{"n_head": 10, "n_kv_head": 5, "d_mlp": 2560, "norm_place": "pre", "positions": "learned+rope", "qk_norm": false, "attn_scale": 0.125, "optimizer": "muon", "final_lr_fraction": 0.1}
MLP neurons of a small language model. Each row is named by its layer, matrix (down: output weights) and neuron, and shows model dimensions 506-633. Each number is 500 + 50 x the weight over its row's rms, rounded and kept within 0 to 999. Numbers have three digits each.
A block is one neuron, or neurons of one layer that tend to fire together. After each block is what it responds to, as a language model described it from the Wikipedia text at the highest values.

L4.down1137:543560472559485567485507410510466533546446428481457483498543523477458430445517449551482436575398481430602470512494478513589476497522537478597446425568468444527511508572454459500470537444535468496579448484456502553486551547556549494461506492557511409501519506473534556460436484476522545427425417519432498486477496474503508490424476610599508522568505534429619498497517504588462489452500
L4.down1462:429457508565486440551499475550523430472470488541607463454460479589485504621489477452509552397472488486445512427393513474467472521522570514427440512486421486481496499531436469604495551507513550474571572515571458491524416499543446447515469423476443544490463537465497529472574444531443518457491487497561436439526492461508562525497438528486458443524556413437541427521460495565616458576499
L4.down1783:504426567539507521525410477424497528469510485539493463407470482530530457543393484505550425523459555529380498598502559503518508442545527514408561529483436525591505564597484430619516592480516547524555422447573494560454498544513501442515534483482447562532401508558510535427442534552471435537498542454547554520544560465570562484494569482491457531494478556471449553399462452519570524430467
L4.down2500:602500496484449496506455490549543548383464529480513513442410502470488543602431543524464506516487547584534523488407483499454423403473519475584588532604409549569554497532498378546534610462496493503519509449512441512480510528482570473525459450449572532447468483597448492481440483579446492488558497429464512440494583508465520493478528468472452473442441481519479540527536507468449526567481
Responds to: Academic affiliation prepositions. Prepositions and words just before a university or degree name in biographies, such as at the, from the, graduated from, Mer(ton) College.

L4.down925:522515481525458523516572523491546528509565432418449584547490485391464519489501461540598577554505400438489500499530569516495592514540445519514500480521439528511387467450430531554459452513544423517458425506529508492557484524449463442511493490516571585416457523549493491494533521562441580431529482477491438508581470598421462420499569564491529426555495476570553567486545522421579523502522
L4.down2010:479576448493510496452572514535481505476492476463494555502497463444569500424458573486440477554488502464485568481421543512506465515374429562465514527508521389486420533529571480444433463441476534522507456489551458468480487532506489520489584526526562554430468421496499504535586493511562482515446506504545499368495557460442438533423461533408573450441551505424489510588443545415534534489461
L4.down2064:603445464541430505489522570518571555516489477633501416450503447531505498536443438503430452603532534604553461538481578493511562443611522515532482537528533544491427430472393463550570487556392487391486466443432526491572480596503534546512520404514486514600503511512550523514586504534434548478440530342537486464508531521443491518454439538426500382504447457497454548522454599505584495464530
L4.down2233:509412547532486418426532556517435537481519461501496539479469510415439578579514433475558566480517525451501611474425535449535478531559500446487554532651580546421468450488481491540520448494447426477513439504550508501568506503549474562469523497532394496470491508423490435419504542547451565526512465540521497368612419521480388469537522487492520514552566451460475540505541472460509467467543
Responds to: Inner acronym letters. Capital-letter pieces inside all-caps acronyms, mostly parenthesized right after a spelled-out organization or term, e.g. (NHRC), (AARP), (VKC).

L2.down48:401450376495499537450464427576479482473438441480520474509478513514463617609539665494455405504484491457547495495516515484437498440464532560480513543484418558468503511409582498550513492495497428510505490578587503458489572490556493588527498543469460502446548483555564476484563494523423491505532511536441567489415426407487565506526550514515567571525552491464480488433497522544494450505380
L2.down81:468464474518590550524490458533541481545461541461544426525458484532486489531612502576544482488501493495447450538518516423470439527599473390472420465514553432488412500478492520560537516429556493455578542510542481540493508458520383484515423497565384596494528530478548486500446589494452575484528472465560525432560527464443471468549559493535500425515526480487479556524551585438448426491535
L2.down182:472533467375480540511567548480521467489479532541527570459457463596538460604515468515519470509566502544446559484544460455489520523440470464461472540494503466528491521544592437466377435537426572476505472570464542519564492478556527557542393463441466454548529536399473527533486487514479548489535483535456496464491443602456531504554559548513538503555495528502595474513512472452543448497545
L2.down1392:443541461465573463459603516539564508502534490525505507496522531487557551566438578498485465400483567539587468497513570473497444582602505516546482451509493470473503432591512441469537446534440501486559481531420477480524480554480510548528553494423507510510379499489442506524447514409475459505585499548513559520508533522558518367528514499596444537509491569454477517477571495517583472529508
L2.down1512:492480545495470551471555478592491457538622508531453520504595430552515508553602500559493550467460431383511494477508502487481456490435560512556470547515524500408507562476593481467486508421569521401586427477468444549469570400515448527489521519534549505398514387503573481555606483471405484556536481550525501468518327501493479585531464515543514464457601509479501423549494396567445468564464
L2.down1884:474519508474422483467521509550503536485528487424505477443512523492484516430528476517426527484476421559458503483426499636478516485500545593538508513527469567534556574563614503479609497508510467475468475508603550383507482497535532556518555538521575471482397449550469572559499449496466476531504408491487513526522497568532574519498466438472468622403522548543510523557547419488472534524498
L2.down1924:540576446509516436431536503429492501528434513516504485500565439464506430442408448440586501515486478620560553464588463570448570471489471458496457481468522473562531402520511401460460514460482438397461537516495492410475474549479444519480521498486456431422537503526484576504434485511472431568563523530508538540582539446437406492479476471588468526517487498544494506558495560484490524479538
L2.down2417:480354548510500507510490502549512482483531483523534555441437532471539532446492524553597490486509548413551469628538503498537511538508482543467439543502450459505474480464477651525505458474433461464513561498529434565537460597437582606453500462436548464488499523554446499551576507452539514437535406529561505530404459530522517511486563496526485466469530577508528524538576423545471533469463
Responds to: Post-subject adverb/verb slot. The word right after a noun-phrase subject, before or as the main verb: adverbs like often, still, already, or auxiliaries and participles like has, was, carved.

L2.down115:463437487561452452519489544475383505509552622426413423451515531508420509547488473510528396542565409427480504568486569503509495562457541512583498574510580621439426551548458512537440529516562481527495565489504511561403566421417513586474497432536475526489481538552474497520499525480495388446488484394497483477477450480544551497445447448424484485532503573467646440440492418482536562502470
L2.down1041:506509536487549501544535540424414460478502447380533449460460462385428538517453531474475469478543524422478508519534537511429446543476497432566516567454547524499485500448555458560537510534466575458427638478462401441444498488513541417508524462516443467535453544428488423560400513471460563479499427420539412546470419560485475514476467490586458411510460521512502519498454378441558553630561
L2.down1241:556418486565444479537532435517563436476547567466579534556542564549538552534450597528511548436585458443522476484496505508527415516444475528469472504501505503473552444533429390501535425440473498580543529444513432449508480466562484456469507544480525586527448458468541470556544457566428515477498511414572632536553507600512423462503621488470476460443495481440450492504614435468414544468531
L2.down1262:593562623538469530486584503482404511483521541554465553444419533506485531496540468567448457521535496476397525475307583463583541594489565445430487568492468515457513571546520516595436533494510505506512575515519412589513528425514510535467505380503470494549494546618535578509512580475531586471474459439475512506526512554516503483550481486571491425496497453464559516400495429460465513526507
L2.down1665:504496554537498511500475375425444417484430463489522569612525544543405347481496473376496492506586566505455479460496582487502476521488524524530535531544546555501464549481556471580590465497505625522571543480527543502443428451487502499428581525550426466580441521448549410537517517456487452523488526465476487516456577541541467496586420436482440557568439499505468486361455377553511534515475
L2.down1992:474513539521412467435455528421492517447511584447519530487495494458422451528546467531488471538475517485449548477489485504521517492448481564578430476590434500576519499440451472512540483512495434518519497467393446655461515487346468534476510556494540457556488557512495494523505520473500435480483536412539548593498531494466505458492492487600559429478554541530512447364512446499504618456503
L2.down2150:556507473512449492440539490556503512496489541435443535415516400527495478503505434456486475485449429555580479506417519513512453537518467524482589507469515464452490573565533397445440480538455426461545560612540490479489468578493522394501506399565402516562537490475519526455473538506515518477444505528424477524497528512556588580415391463553503502545551437525490544576504555537356493496503
L2.down2231:487555526521486466499459457561443571516566562463548465430456569507495548527490549426595472552527390576446441484515569470589446497482609560517583527516475550567511455467412419529607452457544507452413517484455439502476541482487525497529576501463541535606496446487573567560556529485451396446521442417549594531483473570430517489548428507559487484482527480552476461486473551552516447512557
Responds to: Biographical sequence connectors. Connectors opening the next step in a biographical or career narrative, such as ", and then", "before", "After", "and was", "at the", mostly after a place or date.

L5.down1320:461561459538624496495407479465515552491464491446485504528461535475476537647425509528540463594454521492552564444460490528566441474489444534407504461536483546634335497562472526444493430540403499541511529446522437501567460558514518473523489458508472474524463503505560499543557517487523549442464450492593505516519510605588487508511511467502543512551428443481551556611459486464529511406533
L5.down2337:475461480430549506477507530464505508435501527504493570528511555569580540565472470527521418515491423465520555496465455501514479480468455576508522528512517417555440457535478488530468519498424406499464417493592493586491379558486455508420491542525437528537482492532526532432446558516481518594612475511549513482462461550543474456525406535507534483509529463496448517534532475446439482497528
Responds to: Chemical name fragments. Word-piece fragments inside chemical names and formulas, such as subscript digits and pieces like per(oxone), tetraz(ole), (n)ickel; more weakly, mid-word prefixes (re, tri, en) and opening quote marks.

L4.down1109:446538506503511552480471486534468523513515534405553625547472588504435594503457479473518463520534536570511489556563412476492563441562489531492481390536520485479509525432497512537502440566456531500507533524489536408440396520617543469559623555537495524475459481566461481428486570469501523492524487514484500491518429510537509509513491473477475548479423425505487533473509494576461409623508
L4.down1234:532484491533502449388504456485522615514447484500489528574547567505496538412527507434505545492476467441593521501444466676553555456495506483469526586485471522515563446529577491550472544565465429526506415489514437445536494476471565500481497533454572447563576548516450481605566446535471537477520500522492493502476500478502513487475362502549411511581515446569483545515550541400445529535540
L4.down1275:592451544560480502502569509517571587438508508539526409411430468510507434501472573483571526513477482491516452500518459525532472459537492486484472475565428487455565477547485533428535564560578492552568468509486490520456458527537554432532535496543518454542444365539464469574499547553540555546563417508474542518397460544497440503594438472464516459538531464467465528532485457541584501428571
L4.down2440:508452504566558546523550407495596538471529464551496428469519413510482487534469506496451555492473537543500546499422530483494472514562531579586495467461483443535582483493562543452498565499486427528533425455461448474516465522467552507432492541468558556523479465564501526586552468496521501532495562489445546484526449556482519456551468561543602493506451388490479469515494492471490508545541
Responds to: Verb after subject. Forms of be and similar linking or auxiliary verbs (was, were, is, has been, became) right after a noun-phrase subject, often beginning a passive.

L4.down132:421505493596476573558389512515521510518529410422413482535508491555453579495558513437421516491623534496460508455598466527423591490517491404539646502472518556537492566470465536501518529555550452466521468521411391521489513549487507508515563531437576455540515435500482535472484389471496517493501586465464561456398525544546609496479493553466570503529512498548494552430520442492488474448529
L4.down1230:599503484499555514547564580528541514540390454373465479470493542486512562512609454399487472457419540522481549390444458501545552607439407506523433502442504493370428542416379499505439499418452562428439549558541470418569410473463501461385541490512454585470556498440481621575520473529510543512409486601508483480520461417564511441496516612475531529508586619538465564448444574531521525551457
L4.down1611:476542534505516470463482554486464459528531533421456472467422460454460470467451580441447667423441450588481523630477521524446468549516591569484523473538458534496451518486408590525464620570510466497457484533433558559512418490584477460513514448535447514456472561520502478438489489448427539547513593446461501565470553436528580534447577560426501485529482567465483603346429547462447587511547
L4.down1918:574497442527564551553480527460463525555595493396450492557517442512534557485542551501531498466442435585458546505481409533489445555511478433511508496533431558534458491539435601426503499448452433404475405522555474560534547449486512540537593536525492392496482498538433485456502453516477541495551533469568476517492577501520569505475468487569450453514442577429428582435479460565571550526498
Responds to: Possessive determiners. Possessive determiners his, her, their, its (and possessive 's), often merged with a preceding preposition or verb ending: in his, killed his, to their.

L2.down66:558490411474544511513480517463506496537480453443468383529459568541442491535467559506427548533535520393467444524491511524518532504470498470440497561525496523473558427451513479503515556550447550434477432481549569505473508518479473521474522519482532430390473499504477606451610473452456516568464530495470518490497543419496507521416566407471524563553533510543439469561550516500495451645522
L2.down176:528510360462507509515513526479475487542528485469488462462515398545600533617490453518515468575358509416540544526492552421546498499438458545535520529498587482479554596532401503506526526538399490546412538536496362451571486501582470459503465498412492447508512482476547516542485469547472478500490512488526494493489611541482438509476536472509535616480535545485507426508572471555527508469501
L2.down301:500528565522459480498552587597536578538420532512509535547544541430540564426587451469559502609565509473496525502464454509493499431553440476572590460549536455541410608387405503541428479576458516441437384515574505590447482557420459494420478466459506515532446501474436485538522522484429456555603577467468518430453605484512514462539557475444463478489515520491444483480522484418444504534485
L2.down884:539518506436556489430523557468463552458463526537569542497512446537470461626495494492454446543517550493540446467461507499486425450467451550522607585495448443459398454539540432434541520504556515560488543457516490421489611576502513574469480515511455389531565536441579549442360459616461572633536451496492569437507430456548477515564523463520492462530445528499453563592526500488526429616472
L2.down1341:485447444442430442512535418517516477488563517500443594478567507470511521513554517509494479471501502471644514574547535479479479444469519425522588454442564484497616525573468478545457479474408524494433452557514570559517396477512437478513451484551445599482541527503526601460437492512438486436479490488505451545478441520494456497614542467518515542498471443495472372429437493513489527557494
L2.down1371:596524444545506459498492547433430591441481521524483458474442513575475550554503489439496577524480483435429586472595420558440469540569616464499520434539551579481471536408494496487597525528551550562462533651477517401459520516521512469488568352480509467513440498405523483509533428536398527418485509421557494429453428568462491554522506422508445439483486414523481453524544438534510541569426
L2.down1399:456482492506469484401486487414475580530492507502575518535552444545440461538512391492509483450539501471443454467525498512435601482442605521511462556521464532527510440464452513394572544547523500532488484468484463556580495538488492552410486505495478382442446509439622602427454527591506535471466546458564442457416440460607508577418630425504420565497548467538489524518471458467483571523513
L2.down2136:464461486471429497440435501507443547499498497621571456528568478396471506457481410485409495468626519539504453490469442459369541563415550450481629478449552544485451553575442525536473438547579504440455481565413471533385523580435492434497397483450464561445546495534462494508543422438556457588544542454460447554648587584614466463470621423626548532538602518531453559415492472479406496500499
Responds to: Mid-word name fragments. Second or inner subword pieces of proper names, mostly people's and places' names in tables and cast lists, e.g. Har-ald, Mil-ly, El-ton.

L2.down145:504457456412463425450489466542513481520469492423450564477531543513528588473527411523336559560492475484402594508462490476507515434464516512499475441490536452437447497488420486514582492518610530534479444413497513472606469445546439466553473498501494462598460462414461447441486542500472379539496472535498458521537472527490466447444492374650553484385484495487396499552467481532534466486499
L2.down327:519560493560582521525502455425498438438512456425520536465440428510546570513513492437531466396469572522497540479563503543610546477497470458543541534487477470591430467431474494469497407530424532574518397468516466465566453556556552477501528529407487507473516443435487523504552488461513497612620416562553563604496486475459470440591490445536497427541649494492495490528517473520430546583485
L2.down692:447553536499445501500500425489570386482541599500576427442510474485510503495558450457517541507496470528490457497417501549529457545397517484563462409512495399456494560454550462439420470543457490559467416503459484467554421534499537478548530482453501570487496555598495555589547538512454495463545529522525451540532543610618452523547471509451477517494471564524389415510501463522505562480594
L2.down1574:552455523479483428497496548469452520482455476584437469434521443590486535508493436471463552392488465600555500510517522540688568488489474480407417500470468425491401502407501421441640494503467485536511476543473540581568435607505623467493433509470494536488343514562499499503418517480455465407455479506577520556492479520519557496477535428508478487442536512615471534589423490379559493480505
L2.down1610:542472505507632481480488461513511537453533552619440544431480464469531558438525425432488636562401533490495560454441436489481455466510579538458517551455554301546475550512460550413545510486511407510461448433547506486473524529506576438539504497479557527420558498464464494479430525571496519438444540510515545543417590539563508520434451407567558459493451448504507498547516466490458577523440
L2.down1723:492492501388451496411501457575481570403499434541599533560544443564554524488503520513444550477535567545521566548525489442468410514502401470483516550530541482512469442574610498520506527509504489473482556508480564599519469579510487489543566523464589473515542495544527520473480600508545482482440488531407442560461594623454476509456469495469482465455502506527532476451601516533581533482540
L2.down1843:457447539487504436462485427484558547539579499466455490550471394421535602486540440429442612505507495480506490534408505536500575550396581489517509544514456486544443597538502516418490448481447490466533441381537495594445535468448613506448624465449603495458460402483486505549508446552478474545479435536444461534494517553482474563491435504555500541482576509537528465450541406509474548608516
L2.down2464:517475574420439435393568483549498478467492500450501505492457456496482591479451451480586501532422532537546486486491517483514475580514424502523524504445504496486507491592536501481523609404505488488443514526517540452435429502449525454515538544496433641520418538499443474556573558504437565489512450498432578499501535615462478496450516570411406527480448425484597568427559559445513548494508
Responds to: Transitive verbs, date parts. Transitive verbs or -ing/-ed endings just before their object, often after "to" (select, monitor, criticizing); also month names or commas in table dates before the year.

L4.down1614:482523573609539557520551584522500491446426474565493480483515500415500554556419464517494513424600489548478481440543596492430455462519449471481499376546540475586493481404474487501478569512496500479508436494508487530489456503436489510515337454544475524536553538500414549522601530499544530511479469490462505328507534473521483441429516492470461460545540537464557584531516518450480540492568
L4.down1834:487527549486488551520518446494475560524459421484526484505543500529401551549495407429539519465448556511466538488507452470493564459497495407497595524457497496539454491575441495459612497500499503477475532473534562476461507503595455504541482445405452572513510455553480423494502494481538595500478515522418439412543487501541480420573563528550494512576508579482582516507541445434492523550448
L4.down2406:569501505466520450476634542542577509543513472525403546435409502419519496483517485529533477460457474555461513486394549622423595544447490466536461526508566532508506500442473515548517476481448403538549455542431448439480400522489592462496493506609555408532457542582483487506538478455516484529506494515546542541466478604514597436404494514595570492473427512463472475524564517510513498509593
L4.down2509:501504430523525487447534554530479582513478526438547496466560489539437548507557493494545501412411544510511461504470539477560498554457506524513811540513430594563503494587435501461572441496449479598574519453515453549325600519498450539516466544602508577456451521434561465537523528504482488562585507494518421523572518395560509488503429496546501403488561444536446514465553515500465554409413
Responds to: Person first names. Given names or their word pieces that begin a person's name in lists, tables and rosters, just before the surname, e.g. Troy, Davide, Sh-irley.

L5.down1168:470473519534451516444494407537529436509427542510485542455548562508553508480454511549634476440527501588415467548458536463514531559513567532484635552444466482409527515588580454523493489529561551521487423529498561518504478569615526575572602550521503457450530498475534489460497470505554464495543461482537543442571494484531561560526450490541452497496540574537471541585480576499502429574461
L5.down1323:523520600544500481489390443458577461531526431570450519489403437535514550485449488462487515423460480496506448529460531468464466518518549422504552571513508552443491505503415540447491449415485601493521534548473577487596503541627520560478497441517543456513441485444449489518526455472487581567514457479522576547606447465464478541506453525543512576499582442582505496536451552514506536592437
Responds to: Transitive main verbs. Transitive verbs (or their final word piece) expecting a direct object, right after a subject or "to" in narrative prose, e.g. emphasized, established, released.

L5.down2151:451447485529631517479478510526464515545506461482494513591557552553522522469460542475463449445470547455507559560465568516533509569549517474461519591502493493480543594508544576466515440425483535492549549527468513596562596510422515484464526475458614432515492520445454599533540436560545591473464504507543424392489521498500477454432528540501486543383464560550526521602493484479576490533502
L5.down2449:491495528569482538456518442402561429514562484493495443451507562477475454482486669361527448483531513466520556572415472609505499480530521486509431548417452524521516491501620433497524455477485449479623469502463430459482543436516492471467438502448564466503490453566545511621555465424572530572591509454509522468464542495518584527554471556471482506478453348509453618593454472539505483524418
Responds to: Passive auxiliary verbs. Forms of be and have been right after a subject, just before a past participle in passive constructions, such as has been accessed, is attacked, were produced.

L2.down979:490501465560532505520393503585532553492519554470532459540453466517528453449481468448569504527531496475508553439438488600531498487543510543514567469538453466457460532543467507478543497525586544484478538505546561523504373444520534520472507502541547462453419499376450507465473537496455413416403512555509546532589531548478473487464515460470416450475464508494406543571491494528501403549525
L2.down988:503603502547477581499565463610507560544590486527491427530407540524523512473483436527442514544546471428487562493478546579430570554457525525390568448562515489516527512509453515462452491445465435426506593542499493528442513542512514542469561546551507512436519512500536553444479513451475375458544531523414473456527488447515534544516551544524463565485531484563489472564461540504516570571515
L2.down992:433555481553587552621542551444477488398496534511512426528545516504393468440575488495496479509494567477468405510489518469433479429555459583451553452480485509496555473591500543485563429533481441574463469525595566453517503556468422566520508476477585452478467482410530445399562467437523506478535561468482480485518551463511456516530444483535420608466495554529507473505467522508506415581541
L2.down1288:512463536485457553553484474547543465479581536553461450492427619460459470451550462539540502450511434488511394489509530461478478460526516423369471458495544427503528503529449504544523497473575557456516447499557512446507481530477560460510451517619500600526497487481459499551547562519566564461555444520546477579511496500487488499518570535425565499492530531393502538594542563577429495507570
L2.down1824:567439535543481490416457590534577483548461519502531489537552497475542472474462466558469545439467557541458539632486498512507451471426552609459415545495480512427527545501475530478464523471489582427460503532555547554457443399548481458474465552496562530492533557558442565497454425583581553557428444581521418515522533464460438492531518511488599411527535438568422507641519483511506548533515
L2.down1870:552482478520489466493459499547606527508622536401550503473483469632501555482535519487476437493453463471480517530466491493462584483472516612487497449545524507566489547578502508432466426456495535419424518488591602487526541431543525537547504465552510591470466565515512554584469419507580532538542617507443459537519504549435561464453477550520468516639503448620532541542570397445498530490516
L2.down2369:554455488447508498533572419525508568365397503491502474519461531502544493491522518508510451569542448472417481427520594511443509457400532638506460604561460582465454498533528566436437428513457497521473461513560564514457447580390458466449467513505468542534633495581520452454508520497570509580523464528510485508527476407488515480505567391464434509503554498514488672409437595491457563562440
L2.down2387:535434491493527416606563480582549418485497459446496496602561526482564483509495488465526463420429456466445531442563450463440485507435433458460470448411472433627489560478493575535612482483526570416492424565421517438518419501503452441526577529551464521405563491464523534510545580501561580491493512475486568574556507461550447533554560572458556549531529542450525413492446518488492522516407
Responds to: Score and range separators. Dashes, hyphens, slashes or "to" between two numbers, mostly sports scores in results tables and match reports (6–3, 2–0), also ranges (5 to 7, pp. 31–38).

L4.down481:416430431495522496390467466502532418436471454565427504453525455573483485536426469499464587424484575542553538579494563486500539502476522574447441564518485457493425567453426562503537464420527506555518464482467550511588573627543507560447577536489509452506530438535513472505550484540369473562549468576607562569533458406587470539543483480473547565518586492554475545566466555451519568551521
L4.down1056:489479466533562525484486483625571525511426496416454497542598561532504516536492532559496572503518473407418525543498510480517521454476477586531566363493485546528512444463382498427542504501467422489495394403562482542531606507576486454503427564527518486503529468511561484605538506548513480491484561464501533575465458495460465485433504446462520520499511467523504607527411523528467508548542
L4.down1363:490498469492493495418524401469491533424445459536434441455448448537491506532414464446480560448496558472498577600502468491506575478451569534443561575471448392509537530467427484529586433476536519554502469630435523486529502506634568487553531580503500420560455500548532473526510485568432492579516578478576549588472487525526520506504565449496498500369494527588470482560498484469545602592529
L4.down1532:551496482567543555428500573510449537503442550465491374496412470469542492447478484490509456474566460388525569522577464572440498442462544524524579482390480398559509489464515488553412358513548540548517517494515528539517460601465408488421431484503419582480535418491466553531461585453536430523515590578543415487524570443538628452545585483495512519408445612571396462470543526510553446501527
Responds to: Transitive verbs before objects. Transitive action verbs, or their final word piece, right before a direct object, often after to or a subject, as in catch, hires, praising.

L5.down546:485512528468410425500460442480382477593523489588461501484516516435458486460472501536534534464401536421487499473401547562572521498530539488565580475513496492559521548436539503628539517528448486378477518504488457473533610491478552515494512441536553484515539506449520525529388546492524498523494519460498431434507453494436522524539507498567494515508503526542498491456425471503449388557528
L5.down1104:456555520494424438557499396448490537458449492549527589481399582453570528525491402534513422459484450390482510388455537456510436390556478472569532482480511514567473462604499403475505454516419504487577524537487479494464482490491475480511536524433541480496435480588417485416526475527455459524485599453545491523545473447571577526491522396453461497600456436443575483387517502521517521463463
Responds to: Career-sequence transitions. Words that begin the next step in a biography's education or career timeline, such as before, after, completed a, his thesis, Bachel(or's).

L2.down14:494621535469471539515543481457409515523390497364446424421476491486472491554421499423418587491548503451480501512449508512441506520515526544442445526474465522484452546416530504381504521534467524517421527532513560515536461501481599618471575456480550527527556506578509528575483472545539498509460526384457515496524542508493552465488498498523487475578489572587501464416524481498542563481538
L2.down314:384532600489563495480549492438521506488525460530559525412535518505577502473439549574459591440468546512479433466500492510420523545498492444527407514453507473507527561544450472463474496519442504480447481427417519485553658474483473537554465430401444514457536467482487532525493452495527467488531549457432415474624512457533390528551458606431474536508500403526491363448440440496500466491476
L2.down443:513471506586479571456469453490493514560405447466552511445471516523548540474557425409451540481507553536537455514460428488553514503508576460469400507541459542446529599554431478426579562516409479476427476555456522486483532546496449492499574375498496487517478442492475550495476461453553462505530437556417488493529572483544578463571494406417590417461529548459559552441526506530433566583563
L2.down478:486539489536520456475464568477464464504485470429493445369441574587596576423515505508490504439444533556562516447443438497474465549513481426483466518508514485536458509576440542501575487460509487449509503487453548520558598498578579513508560543430444383434448453441453576459539540488501580503520469543468479482476528542568607565482504546570516457413470618469547485459511450585542637518496
L2.down1185:538471458498487502498532549393505543456590514437492520501570497561521476488452471518422549398546598541533501414454550574529502542554498539460549424464411475484392534428507511550549537504521456409461561455539587543449484571580582512567474523481489538393591469511476529595500494456531535465527470588493419552526553490477459656474517449476380556557468588551538426543516494387495604516495
L2.down1883:473549484472571475562497463447428456579444441413541523480502532610410526478511527469479473550517478504471448483577415473446534544482486444417438531507475508437505531630442540495521452436436417529544437522513487520470616461463623529521606460476449525487491392507428527520584487489424483528463541533493410457507521570569536561480475509455509478444475471408473529372525386544542507538566
L2.down2207:488435507476501558501489475543477516493426485474607507497503491494491453454478468435563506406414553509569569420453473497501541538414425430481491462436399512352583547519437457483507510527401465556494399525583428499545492506552474450471516555490542444388543488474436531537479638569550492512537500424584471581539484589486441528497423524465495399496548489529530528495566548554498511474489
L2.down2251:504508470505517535548432534456447462538435560453445516505480521417579518493560424497486435516486462499537532463490509497427473597507494514485483511482392537475515476556443535567472498378506469490532467522441506482478500465514577498606558472485595413397529421466525610418574562495478521409507439465454521399492515384585514630421396497520565457531417522499465476504547469585478479402530
Responds to: Possessive markers. Possessive endings and determiners after a named owner, mostly 's or a bare ' on names, also his, her, their, its, as in Blanchard's, Achille's, Canadiens'.

L5.down2354:471372538531542421532485489471462533552531493526574530470514403579449513572437533424455512454475557535493537461535491488477548452550479447479494511451676642456541425461403526389516516429534542460576467519496530549566547604520477557469573453487551406438479464466424523472475473478536457487460449501562496501542459537489514503509514450530422477491558532424489466465482489522546564535559
L5.down2459:497496451533543485550410477426461496546439572484534548460593561527574541457493503477520527503499492512477587490529413453487439508456560474547534550520436534422454502534453491433539434541392470543461489436502530398569516536585491515506481510520486569529525380521469514455463573511539639445467444427474524609543487492526489497521534466547463469522528579448500518507573562515511462425554
Responds to: Possessive 's marker. Possessive 's or ' right after an organization, place, or thing noun, as in the club's supporters, the mall's mix, the building's exterior; sometimes its or his.

L2.down795:516450594404510539565515394520570411413486450517492504498627536493431465501458433485489467557412529535532530487467565492542409451431523468528539504554524593531419479552423346545517449475503552513407498534460436525453498474462449498464481554581436504561563583413500451483507413461513475468526413457473580636518366588472433511469484524517373437512510563432459572441586558453449550364543
L2.down890:503461570561466481470381458500453509446537466495527553539546521505444484544537602546450467467483465558405463551596591520419400510463441570517509482448455515519511528439456531477487465439559518499449577500527503536557483509457513404515512536509484474515470448452456505524588434575466502575519531571557535436513542510562452519514466484518524436538440468478552612482544399489522472441477
L2.down1099:487504595500510537527590582538520535489468449475510457499516569491491570477528512449461442563565531399460574560549541436491448583579529573525447450613550455519550595457546451452495601513480588538465456504510521538517472417395407503389466508625487428453486504526560374463496418439387472554528495470459526530583485579496557564485480556468447575470523534568537506430477499434502531523451
L2.down1578:566495595403440483467492602478458526485549468559449452442465504554547516572488438443467496441466457556497417586426506497524458485503548572485478499491457435475466459545479576505443452466564478437425445498377537480548510560477464512427407564587491444615522509449478415504531492436442499446442579539558480556402531462505488580531469425495496476546489555547557479492553576419465490533401
L2.down1803:564521558456577480420595570569468531551452442556534527497516495528395526516506478483378545523501446535525467473487450555488458492456414405437567493499433507382562511441534469525572548386504568567454468561480567479522459492504485486441466519509501519486469482425462463548442510489500534531555448528482594572504508525512449545570498483578476464542462500573472549593494566494517536474440
L2.down2344:475407543434500608580582601499453446562523502501508495365481538512532567535498473460625435481427456467461550526485510549580473486539431416527518472454507479530540495534512430484524515513400403556486493416633541427499515539508458541465529459526410524496534532449603444550548488515453567562546460503484504485546498544489505499549510502520483547503554478481501515478502511413516405426531
L2.down2430:475478524512514409533493532470489503522502494479563567535608443499450494392532449433501522592542426526423505508409540489503427511595527435574603447531601409586492539480515530499445507508447521481450490511576547469504475494462508451456517439516477508504521450582549555577558494464467497447493582533488501520387555573398567591510453516540443470546467536529486445454462470468441437466532
L2.down2538:548450489568531502593495562556479438543510515546487609463511449523415544549500487555578519539433450551520524570502558513454440425524436573509520496598535482631385531494398465476507462514579457442508540494465533504469602513448515508592557465458523472514582510484530509496465474455429460489543483461583491556562483511519523474555514468463434454557480432407492502538525509498493347459523
Responds to: End of proper names. The closing word of multi-word names, usually a generic head noun such as Street, River, Records, Airport or United; also the closing quote marks of titles.

L5.down298:429512546537462460400493511549533468546418426610460478503447492488444467406450451459453521511477459528556436563481492485409466576421550482537570521427463553429515519579559485481491502619471500440480538463496553451554549506552367517530444475423519545499485528491488557435518517614504543580434580398575489493512498542414486435566517557530501533525549562505496583486470500561509515441482
L5.down406:483481475450545501485598543528511492486536463538525560520507489487483488592530428545433536497487531412552557538478496581618462520572457511504503607435505448430551610495502569528472505482465465526490478520455544547458532452512532468488401517588515474558479505479515423502557463483465557520519559500401463491491508550457565426509527539543502520447531404504513499494522501426490512461561
Responds to: Score separator dashes. En dashes or hyphens between two numbers in sports score tables, e.g. 3–0, 2-0; also pipes before numbers in tables and some proper-name pieces.

L4.down687:471568463482546513542453486492503605490382454425457581551520450495456556479531509427436400556462509516467392513525439544476467467482490503543622498500452619546538510581376472540504554543513448521541484543449458538446483451557533490513471452449508581563450408439463523565508482559555538530487526525462550459452563574501527606575577486447475520581546463542451531561519458482539426531601
L4.down713:469586482434543499528507570445539559496479494526543573521539494526445509437611495467543507415508522459546507614504464538548456521508464528415452486466487474466519454546465555482507466487575469546490505530450473514563489494535539568538515493496563511544416408494552493482509457469551532495496545433579474498564480479493559508478583539438456544529465545564527497510563381570495521516417
L4.down719:500399457483478538509424509511489516555496501589526517426448458513407511534407544478496470505531565516514464414515444435499541520462525515494382436560495524457685521592355421502499485527560559420531454521506461487484567572471429427548519452454575581571544528536539490483586544516490494586508491498426562502467533538565520553585417552437477465566553498484449529553563524475499600594578
L4.down745:477495556575573474489413449400490467519610448511525497527447517438487575498487468591401552504461489433559545454503549478467473500455472439541511492515490438464486530523553503528526576488457509544501526485450446525590516484528455495541582500564472464458413536491521546591514465574579482540467376507450444433521570451456536519473526499535375549443504457479473480541391551458559489510493
Responds to: Score dash between numbers. En dash joining two numbers in sports scores and results tables, as in 5–1, 4–0, W 52–24; weakly other number-range separators.